Weights of a small GPT-style language model, trained from scratch on English Wikipedia: a variant of Adam for these matrices, 5814 steps.
MLP neurons of a small language model. Each row is named by its layer, matrix (gate and up: input weights) and neuron, and shows model dimensions 0-95. Each number is 200 + 30 x the weight over its row's rms, rounded and kept within 0 to 999. A neuron's up and down rows have the sign that makes its largest values positive.
A block is one neuron, or neurons of one layer that tend to fire together. After each block is what it responds to, as a language model described it from the Wikipedia text at the highest values.

L4.gate114,150,223,173,222,206,230,235,231,180,212,210,214,198,198,190,225,191,235,164,253,222,173,210,202,242,213,192,235,210,248,150,226,192,223,189,218,214,198,244,236,208,174,185,192,233,237,227,210,229,176,206,223,178,188,192,205,212,186,224,201,169,194,181,187,190,230,171,246,200,169,176,194,221,187,235,239,151,200,211,205,226,216,222,171,207,146,190,208,186,198,226,206,216,189,166,240
L4.up114,209,233,222,229,214,161,240,181,206,177,184,205,148,233,189,221,193,179,218,216,183,178,169,225,246,261,188,204,194,184,179,175,166,258,178,200,166,206,254,277,206,206,139,266,209,186,218,205,190,138,199,189,218,140,204,169,205,195,177,149,168,174,210,248,205,175,136,214,248,241,200,202,218,214,263,219,191,175,237,243,215,170,168,190,205,154,227,194,205,173,175,191,217,177,144,206
L4.gate325,239,192,209,193,188,196,243,170,227,183,228,161,193,206,211,227,254,201,176,168,194,211,232,158,230,178,195,221,196,157,219,201,180,238,159,228,160,234,217,226,195,187,172,253,204,174,232,253,191,153,215,254,223,198,166,155,174,189,260,176,128,222,183,191,215,216,217,187,181,164,194,231,208,159,237,207,223,191,188,223,237,188,219,123,167,164,175,184,197,211,205,193,226,189,184,152
L4.up325,228,196,178,236,139,178,156,170,174,194,205,246,204,207,176,313,180,246,189,181,181,228,167,196,259,177,178,204,205,193,223,210,174,160,262,201,171,156,202,242,162,189,224,222,164,151,178,177,172,176,240,221,210,191,160,206,169,198,197,174,148,154,162,202,239,202,173,200,245,226,194,231,191,163,170,181,222,208,234,209,171,251,170,200,183,212,181,253,239,201,200,225,226,176,190,196
L4.gate655,216,211,181,162,205,176,263,252,189,235,224,212,192,220,256,237,249,220,171,242,200,205,198,206,238,157,236,161,160,190,192,247,182,222,144,184,233,233,200,233,202,185,121,255,194,231,227,237,210,155,189,182,202,159,167,183,255,201,212,196,172,210,252,167,195,202,189,269,208,212,164,207,176,147,184,232,205,192,209,205,195,173,240,145,161,186,170,185,192,144,184,202,180,195,167,244
L4.up655,209,189,182,192,186,254,221,211,167,225,211,227,193,260,217,277,193,180,172,209,161,231,217,234,207,149,215,240,242,204,233,218,188,200,195,228,185,170,183,249,205,150,171,222,198,184,232,187,186,172,229,273,206,107,148,200,194,194,207,196,157,184,200,213,188,195,189,166,262,178,191,176,152,211,173,215,195,234,234,222,252,180,181,166,206,224,167,199,203,126,195,197,196,261,206,236
L4.gate701,171,256,153,199,234,175,230,208,203,200,212,211,184,236,183,172,196,206,205,168,202,242,209,221,291,243,205,236,235,179,156,257,207,273,202,204,179,252,228,207,229,188,209,216,240,220,252,176,133,150,196,204,204,252,201,178,241,216,202,174,182,203,201,213,214,208,185,245,168,178,209,195,220,219,187,238,147,218,183,157,207,221,114,206,194,167,201,222,184,163,172,150,195,189,140,197
L4.up701,223,188,196,207,200,247,273,212,145,168,222,215,204,237,206,215,171,161,184,262,147,150,225,227,202,187,214,180,246,197,166,206,198,206,179,157,214,181,142,188,204,198,192,208,237,181,242,192,184,199,138,187,199,168,194,220,241,212,206,215,207,234,197,231,197,187,224,217,162,214,124,142,232,221,216,190,177,168,205,187,247,208,254,220,247,205,183,215,179,147,189,240,168,156,190,255
Connectors joining a range or pair after a year, date or number, like "from 1918 to", "1954–", "two or", mostly in biographies.

L3.gate233,238,219,217,235,167,226,207,186,218,209,281,193,211,168,205,220,233,173,220,178,222,133,212,237,202,176,239,183,196,231,198,207,191,209,253,170,203,192,244,181,192,209,148,208,192,191,179,192,260,179,235,213,192,163,217,200,256,238,182,216,146,181,250,233,200,201,202,177,166,190,213,175,199,173,189,228,230,205,228,201,213,195,185,201,139,175,216,234,152,195,192,162,187,187,172,171
L3.up233,185,189,172,197,175,225,200,219,180,223,230,205,184,186,158,229,202,204,145,233,164,235,217,147,258,153,207,201,150,196,257,181,173,211,223,187,177,201,176,151,207,182,184,270,207,166,227,175,183,177,226,197,252,225,195,239,154,202,181,227,202,184,189,199,193,200,229,105,194,152,176,182,231,206,202,223,197,251,162,187,223,195,213,216,202,147,249,194,201,217,193,179,233,171,199,190
Mid-word syllable pieces inside longer Latinate words, mainly "cu" and "com" after a prefix, as in pre-cu-rsor, sub-cu-taneous, en-com-passes; weaker on other word fragments.

L4.gate158,157,157,196,189,201,206,236,192,155,231,172,190,235,172,147,186,232,187,155,193,159,173,217,183,226,185,164,217,209,174,167,212,210,225,195,178,208,211,234,199,147,242,194,223,253,187,107,206,172,159,219,184,177,185,190,113,192,229,218,217,139,190,180,190,173,215,225,218,174,188,227,162,224,201,203,252,188,188,270,203,151,211,213,225,189,205,207,241,194,247,167,185,193,188,151,202
L4.up158,168,246,146,200,205,215,210,168,191,196,177,219,248,220,186,202,205,183,204,223,223,163,213,186,204,221,199,192,186,234,181,171,225,202,238,204,197,229,230,202,177,191,210,192,210,183,218,225,202,198,158,195,215,194,205,146,236,181,226,168,160,189,235,182,131,168,214,200,283,204,202,205,198,201,185,190,139,191,138,141,173,226,169,170,168,150,172,268,195,198,186,138,211,293,201,240
L4.gate258,142,188,142,194,186,258,246,205,212,201,226,211,212,247,221,235,183,223,212,222,150,179,180,192,234,235,203,172,197,172,185,191,207,175,255,217,162,225,161,237,235,212,134,180,230,220,273,209,254,196,178,260,202,176,202,169,227,194,214,199,224,254,311,139,222,183,153,249,222,264,210,165,201,203,194,183,220,170,187,160,166,164,241,225,201,179,240,216,215,279,193,188,283,211,205,184
L4.up258,184,232,185,170,167,253,198,196,228,165,191,201,187,202,226,245,229,148,137,185,210,256,173,187,238,241,139,186,134,184,228,229,241,173,226,224,195,242,174,207,165,218,177,180,201,208,240,235,211,224,196,253,225,155,226,239,221,230,128,201,254,202,211,137,190,157,138,186,203,287,202,155,169,212,199,215,221,188,190,144,154,132,194,193,182,169,264,216,219,229,171,190,236,178,264,157
L4.gate349,162,198,199,213,215,274,173,164,212,225,203,233,204,220,195,172,159,188,229,222,248,150,187,176,257,209,179,218,155,171,243,223,223,214,232,235,217,194,243,197,205,224,156,237,156,229,109,244,204,187,244,265,170,254,175,125,187,190,203,225,202,183,174,234,248,178,231,182,263,218,259,240,191,167,214,209,169,208,191,204,202,192,208,239,203,161,212,184,181,214,206,196,257,210,179,239
L4.up349,172,162,168,261,198,258,175,158,209,244,189,263,202,234,179,203,155,232,173,184,219,240,176,155,241,195,207,183,189,181,214,233,176,151,205,207,188,199,209,174,252,219,214,199,143,176,202,255,218,212,215,181,161,216,182,204,188,204,253,219,209,244,150,208,194,204,200,165,207,204,258,186,212,154,208,179,219,197,190,161,240,172,241,239,197,164,264,209,197,261,206,201,246,176,197,161
L4.gate779,184,158,162,219,264,189,165,280,204,233,213,234,193,198,230,200,185,207,176,215,196,200,202,183,195,207,214,203,139,188,165,181,154,139,219,227,237,204,165,192,197,235,226,179,165,214,169,184,156,220,206,259,198,229,226,177,157,183,200,250,265,196,257,141,220,183,201,171,206,217,162,180,210,212,167,175,229,192,186,183,188,223,151,192,162,203,188,196,218,175,183,194,212,213,162,216
L4.up779,155,199,148,235,211,175,195,199,213,252,158,248,158,225,263,206,180,212,116,139,201,232,203,193,141,160,206,206,174,208,180,206,160,118,178,226,179,174,189,222,179,184,175,199,211,230,199,239,175,201,169,185,184,216,183,192,145,209,204,261,181,163,177,129,193,207,194,146,183,235,235,237,185,177,212,199,202,167,212,238,188,150,207,195,187,167,213,186,244,248,179,124,257,208,156,188
Mostly a lone p starting a split word (p.m., pivot, plastic, placing, pad); also numbers in stats-table cells and line breaks after article short descriptions.

L3.gate725,215,228,162,207,201,225,206,196,185,179,193,232,198,179,209,183,264,206,193,213,223,238,204,212,192,188,262,198,181,198,167,221,192,215,164,163,189,193,174,164,197,188,173,190,230,224,183,225,175,223,224,222,280,243,191,230,215,187,196,209,238,211,269,195,209,187,216,185,200,200,223,232,203,234,199,201,233,159,158,218,262,188,193,227,168,158,153,191,172,192,199,161,188,181,216,205
L3.up725,230,178,155,215,172,210,144,194,204,116,202,236,167,217,191,231,226,158,239,242,208,199,195,187,158,190,266,230,158,204,187,210,185,157,182,215,180,186,232,217,160,201,220,162,240,173,189,152,198,200,158,193,251,192,209,211,213,226,182,244,207,262,242,161,180,209,193,205,194,216,156,252,171,199,217,196,191,146,167,180,225,197,194,212,219,203,207,201,229,161,238,174,175,188,190,227
Inner pieces of multi-token units: the 0 after 2 in years like 2002 or 2025, en dashes in year ranges (2018–19), and word-internal suffixes like -matic, -rate, -tric.

L5.gate366,197,283,105,199,203,217,213,209,201,223,251,214,176,210,161,206,252,194,226,186,226,211,188,171,151,163,210,204,190,164,157,270,197,181,180,158,247,177,203,196,169,210,232,217,241,242,170,187,243,196,252,233,262,214,167,215,212,205,204,196,144,194,207,182,221,185,219,251,216,240,152,186,186,241,224,269,174,206,224,200,266,230,240,158,194,202,264,205,184,197,221,175,200,196,267,158
L5.up366,211,172,187,246,177,208,208,259,194,211,201,170,189,189,214,184,175,199,206,265,212,184,237,224,197,181,273,180,206,235,220,183,222,193,180,161,172,214,214,175,159,162,192,220,168,202,192,209,233,199,231,207,172,185,228,241,238,220,133,169,194,199,204,171,113,209,158,192,228,214,235,209,214,225,202,187,181,197,198,154,204,177,249,232,158,186,213,165,182,162,200,222,192,140,177,193
L5.gate371,197,174,172,255,215,201,255,230,172,210,243,204,250,125,263,234,193,183,153,195,202,196,191,141,288,224,186,171,165,237,191,270,211,188,192,211,245,268,169,229,201,173,247,226,205,211,202,197,253,182,239,213,231,205,130,213,233,177,220,213,230,193,188,181,211,215,250,195,226,193,157,196,179,186,225,204,225,190,197,195,231,209,241,258,246,205,159,245,239,196,184,158,258,192,134,185
L5.up371,231,202,151,194,190,176,196,239,251,162,201,217,207,188,193,172,178,214,210,206,241,177,296,240,195,193,226,224,215,174,227,175,223,249,227,221,151,179,247,246,237,204,203,209,284,225,144,171,150,201,222,222,182,227,190,206,202,138,160,219,221,229,271,225,141,218,204,173,183,180,193,201,190,212,217,218,227,201,212,187,200,183,175,227,221,176,162,167,228,130,269,234,197,194,216,222
L5.gate413,243,151,181,228,227,214,198,204,233,221,184,227,216,147,212,149,197,219,183,200,207,242,228,177,241,191,223,154,179,210,156,240,219,275,207,216,223,158,223,126,194,184,155,231,208,243,175,226,210,172,206,172,208,206,207,181,226,209,191,240,192,192,217,200,230,238,211,188,198,249,214,193,217,199,213,248,248,176,154,171,156,201,184,244,220,239,218,216,243,170,218,222,178,191,161,185
L5.up413,170,213,198,183,268,228,255,249,216,187,206,248,182,213,257,231,197,227,248,229,173,210,227,219,224,219,175,215,206,228,204,210,194,241,228,182,231,171,211,187,182,222,168,202,249,202,203,195,190,215,199,269,156,212,223,198,199,174,178,203,172,234,247,143,123,163,189,255,230,205,222,215,205,200,232,235,164,169,249,227,221,198,222,174,201,170,199,149,244,127,196,216,241,225,233,258
L5.gate474,264,212,176,207,174,146,224,220,187,168,185,194,149,192,175,220,248,169,165,240,192,212,235,206,266,270,192,133,242,210,142,179,223,192,184,184,170,180,213,254,216,182,183,202,198,259,203,171,197,157,199,248,195,194,193,184,171,180,193,233,226,187,216,221,187,193,241,228,288,217,194,164,225,180,298,181,205,188,188,228,201,210,208,229,202,191,202,207,207,190,156,211,256,172,212,177
L5.up474,232,221,207,140,193,191,221,216,212,184,200,192,151,199,187,147,200,158,192,166,153,209,180,194,196,173,202,203,183,244,161,193,176,190,251,185,113,247,198,215,136,205,167,234,160,246,212,173,207,174,173,175,183,207,172,192,182,192,176,169,205,165,237,214,169,177,209,218,285,208,183,202,135,163,230,192,163,216,233,132,221,133,217,204,137,241,246,203,238,121,149,247,187,198,182,160
Range separators, mostly en dashes and hyphens, between two years or dates as in 1993–2007 or 2013–14, plus some digits inside listed years and ordinal suffixes.

L4.gate56,183,213,176,265,217,224,138,196,190,191,200,170,144,238,180,195,207,184,172,202,247,224,184,203,129,206,181,207,168,209,234,246,165,242,211,144,248,198,152,222,200,191,145,182,209,141,222,246,173,247,141,216,204,215,115,192,190,227,212,206,141,193,188,182,199,177,196,185,228,195,233,229,218,206,185,170,182,175,252,243,153,206,252,247,228,151,208,194,183,152,196,206,186,240,183,188
L4.up56,230,182,178,221,149,191,168,230,205,200,176,212,209,164,200,213,213,206,163,162,195,175,183,194,199,177,225,261,188,214,245,203,240,204,184,191,194,227,201,192,183,198,165,123,228,216,210,197,182,191,254,234,165,194,198,213,228,215,170,207,178,197,229,177,109,242,166,197,181,247,213,226,237,123,214,205,254,200,200,214,165,291,165,157,226,183,156,204,215,171,239,149,203,216,190,173
L4.gate196,201,199,217,212,167,183,229,264,192,246,148,201,270,142,138,259,242,187,204,189,181,249,218,163,195,193,233,184,214,179,245,189,205,245,182,221,193,217,166,187,225,180,169,213,144,181,119,214,204,178,236,177,242,247,180,113,199,185,205,146,198,159,173,192,275,247,196,201,195,194,223,165,208,203,194,220,188,177,199,180,195,209,226,228,261,168,204,205,147,265,204,161,199,172,193,173
L4.up196,177,209,228,232,205,188,172,226,197,222,225,267,167,152,158,223,125,151,213,234,192,202,203,145,173,213,261,171,214,209,195,212,181,220,183,219,189,192,180,191,212,148,203,205,218,150,204,191,182,142,205,220,224,184,205,224,195,235,166,218,228,209,213,172,145,217,229,219,244,203,218,193,198,213,126,190,192,158,211,220,149,229,208,210,251,175,223,248,280,171,187,244,229,193,225,167
L4.gate294,174,231,179,227,217,120,191,215,243,204,200,191,210,213,203,230,182,209,204,194,214,217,213,181,187,205,171,203,210,235,215,214,185,156,253,193,186,215,219,246,199,204,172,277,227,215,190,230,202,171,173,162,178,185,229,237,187,146,180,131,212,211,230,193,244,248,162,138,186,181,209,154,202,230,249,247,220,176,181,142,205,223,219,207,248,199,259,234,175,200,229,164,218,139,226,173
L4.up294,208,164,180,211,218,181,192,186,210,141,211,156,177,175,214,196,172,240,204,195,147,159,208,230,181,166,227,138,236,258,199,197,195,245,153,213,192,163,170,142,169,220,167,212,209,262,201,178,155,226,173,147,146,238,190,195,210,194,185,166,180,207,195,216,143,191,150,206,183,214,217,249,215,222,258,203,231,244,198,208,159,176,163,196,241,205,269,218,232,176,181,223,200,236,200,231
L4.gate391,204,187,207,197,238,245,209,214,135,208,165,213,186,207,178,184,195,217,165,164,217,186,173,196,174,211,204,165,145,191,202,222,206,205,197,213,226,197,167,225,235,206,209,210,198,237,176,211,236,164,193,229,257,231,226,202,258,218,231,249,126,135,200,206,225,307,236,187,207,162,186,207,239,226,184,210,169,186,203,194,208,206,205,234,275,210,225,232,161,224,211,137,203,188,185,151
L4.up391,188,199,261,189,248,187,191,199,168,212,176,226,190,225,210,171,202,138,187,163,177,181,220,186,169,229,167,159,164,206,231,175,200,200,211,209,205,183,160,202,195,200,147,172,227,213,199,184,243,201,166,218,206,187,172,230,195,191,207,206,187,158,168,190,195,206,211,183,212,185,278,171,241,254,198,221,147,190,186,220,212,240,199,211,195,179,212,261,186,218,220,203,212,260,223,163
The verbs is or was right after a subject's name and bracketed birth–death dates opening Wikipedia biographies, such as "(born 1955) is an American".

L5.gate144,191,240,210,213,183,252,185,183,188,222,253,190,191,185,224,191,230,190,189,190,173,181,215,202,227,186,189,171,169,205,185,253,197,242,211,200,167,255,243,224,263,190,172,214,176,207,227,213,152,136,221,202,191,185,189,154,208,167,220,228,189,193,217,192,246,195,228,220,183,223,176,235,189,192,172,198,195,224,197,201,155,194,251,153,179,198,240,195,189,140,156,173,218,221,140,158
L5.up144,188,224,208,173,127,188,223,177,211,233,188,159,146,202,219,210,159,174,203,255,176,170,188,207,156,166,249,213,203,254,222,180,155,208,189,192,210,178,223,239,147,207,235,222,222,186,241,250,191,190,220,197,200,228,170,226,224,190,175,165,247,165,212,201,202,191,186,208,195,203,287,198,240,188,245,147,167,182,206,268,166,259,160,228,212,263,198,226,184,207,242,250,204,223,171,184
L5.gate165,237,215,191,241,198,162,223,225,210,203,162,196,216,234,157,200,242,147,221,236,205,215,236,167,183,239,178,178,202,264,200,200,153,139,202,193,246,266,243,128,228,197,178,208,175,207,259,281,272,165,264,153,128,183,198,212,162,174,230,164,236,240,216,165,168,229,256,218,180,270,126,176,204,205,218,229,218,143,204,223,199,191,232,199,130,153,230,210,189,190,223,228,189,227,179,194
L5.up165,191,241,158,212,174,229,192,198,258,239,213,252,192,206,205,246,160,173,196,137,190,184,159,210,259,173,139,192,191,195,199,221,183,195,226,244,239,258,175,173,133,241,145,247,164,180,203,146,237,179,171,160,192,236,147,188,217,178,208,236,205,155,182,158,236,268,179,230,205,177,225,182,212,245,182,236,202,250,209,210,162,207,213,204,208,215,285,188,201,186,178,247,229,204,206,179
L5.gate414,192,189,199,191,216,187,230,194,171,198,219,143,224,209,195,230,174,219,214,184,214,215,227,194,193,182,216,231,183,193,151,234,196,204,157,256,228,190,236,233,177,151,198,213,217,194,226,147,193,164,192,214,242,219,233,158,192,137,260,183,182,180,216,181,212,208,212,225,239,194,205,164,161,197,190,210,230,196,242,192,219,176,142,195,215,179,204,250,211,180,217,194,191,236,173,218
L5.up414,201,224,142,213,154,227,188,193,215,206,245,227,211,219,198,147,163,167,164,244,215,190,217,196,219,140,219,209,226,204,257,256,201,212,193,202,221,233,245,127,259,190,209,259,247,175,215,190,205,174,231,195,202,174,219,241,252,183,208,226,195,161,200,198,196,247,171,191,187,210,229,156,183,245,185,196,187,212,240,226,234,170,228,235,161,142,236,209,237,209,187,220,209,253,147,162
L5.gate585,209,196,212,231,231,198,238,242,242,235,151,209,218,219,194,209,138,187,145,219,187,165,236,196,200,223,160,186,197,228,236,180,183,136,190,213,214,219,215,196,228,243,252,204,205,218,234,158,192,192,184,162,195,185,228,211,154,206,150,163,182,158,193,200,239,217,176,181,176,203,221,160,207,268,174,171,207,178,179,194,141,252,229,210,179,241,209,214,143,124,212,234,218,193,217,198
L5.up585,226,210,162,248,186,208,169,260,186,211,137,227,214,229,245,240,232,92,198,206,177,168,212,179,193,248,187,219,214,261,186,177,205,160,200,174,175,211,189,267,200,223,184,222,169,214,216,190,202,210,228,185,210,179,230,204,175,239,135,183,212,172,186,225,219,257,193,167,177,188,233,158,178,217,209,205,183,192,180,199,176,189,232,197,141,245,217,234,152,163,198,142,211,212,237,198
Inner pieces of split words, as in Ex-chan-ge, En-tr-ance and con-du-cted, plus "Pos" opening sports standings table rows and "No.".

L5.gate80,249,175,233,219,204,241,193,236,204,217,274,193,193,196,227,181,222,225,191,184,254,191,155,178,178,175,190,193,132,204,193,190,203,191,226,225,243,217,199,157,222,220,243,193,175,235,191,200,203,204,228,160,157,241,179,211,237,198,216,175,201,200,209,174,235,155,186,180,235,133,256,219,188,217,259,199,180,217,159,181,174,208,172,183,252,196,197,153,177,193,247,233,164,198,205,150
L5.up80,218,188,191,174,230,182,224,203,242,218,180,255,197,178,137,206,202,215,198,159,199,244,240,185,187,217,238,183,174,188,177,210,210,225,156,232,232,201,169,194,248,187,184,185,194,190,181,214,169,217,149,203,223,218,237,172,203,161,141,204,176,205,216,153,230,179,237,176,191,242,174,130,198,234,144,235,225,249,175,269,232,233,151,244,176,198,189,188,200,215,217,199,187,182,242,199
L5.gate232,194,214,225,218,260,165,197,245,184,213,182,168,245,147,223,207,185,227,163,186,254,188,234,192,195,228,218,165,227,225,203,170,183,202,198,217,210,202,134,238,137,200,163,136,196,252,178,227,229,218,155,148,189,184,227,224,203,172,219,147,176,275,208,206,195,166,156,110,166,166,222,169,196,254,235,210,194,202,188,237,199,225,165,204,242,180,154,200,211,216,193,184,194,260,174,224
L5.up232,232,217,140,202,156,192,214,236,206,162,155,200,156,162,202,231,149,219,178,179,152,252,198,199,206,257,197,181,197,209,224,227,188,200,164,187,254,209,164,192,215,192,146,180,117,229,170,176,199,171,216,179,235,219,147,210,142,179,213,185,165,136,252,211,205,225,207,239,149,201,244,177,247,182,238,192,182,174,241,187,204,265,219,153,224,202,231,233,215,219,154,164,174,172,215,179
L5.gate509,266,221,202,183,223,196,183,235,256,174,179,209,189,236,216,242,246,189,131,214,203,199,226,181,174,165,239,249,147,215,136,210,198,149,226,207,201,187,206,212,263,221,192,188,201,239,238,202,189,199,163,175,222,246,209,236,237,229,203,155,152,211,208,166,220,218,186,155,222,208,195,213,150,217,217,192,181,241,155,251,193,142,210,216,234,179,219,217,205,177,233,195,163,197,191,209
L5.up509,220,216,211,148,214,126,237,214,219,210,238,193,249,178,245,200,183,214,183,128,236,219,226,214,162,141,188,238,150,203,134,135,218,267,164,198,221,199,207,235,252,266,156,191,203,243,179,192,196,154,189,179,154,213,245,221,214,251,201,193,192,164,223,139,218,198,219,191,180,189,178,225,184,188,156,198,202,224,167,180,186,179,219,225,243,201,193,199,182,273,228,247,198,217,220,240
L5.gate649,171,211,223,259,226,189,228,227,153,192,199,172,230,227,198,188,181,169,123,171,179,193,242,213,252,187,199,227,189,225,190,225,188,235,179,156,214,149,126,168,235,219,162,220,224,213,208,187,198,251,197,184,256,202,206,195,244,221,205,222,198,192,216,207,210,153,173,246,162,204,174,244,204,193,167,241,200,196,214,223,224,192,186,163,249,285,214,237,204,237,215,146,198,194,212,132
L5.up649,228,183,244,235,178,175,244,220,178,168,165,177,208,164,177,211,186,182,196,191,167,207,217,209,196,222,191,160,178,164,229,192,251,225,235,234,268,187,184,191,180,208,188,144,223,230,203,242,266,200,168,170,239,192,212,210,232,206,237,202,177,218,234,193,191,201,207,207,237,179,183,195,174,229,216,204,243,137,176,178,209,199,236,227,178,233,196,240,223,223,210,204,211,203,184,213
Words starting an entry's description after its subject, like a and an after is/was, or by and directed after "2002 film"; also bibliography punctuation.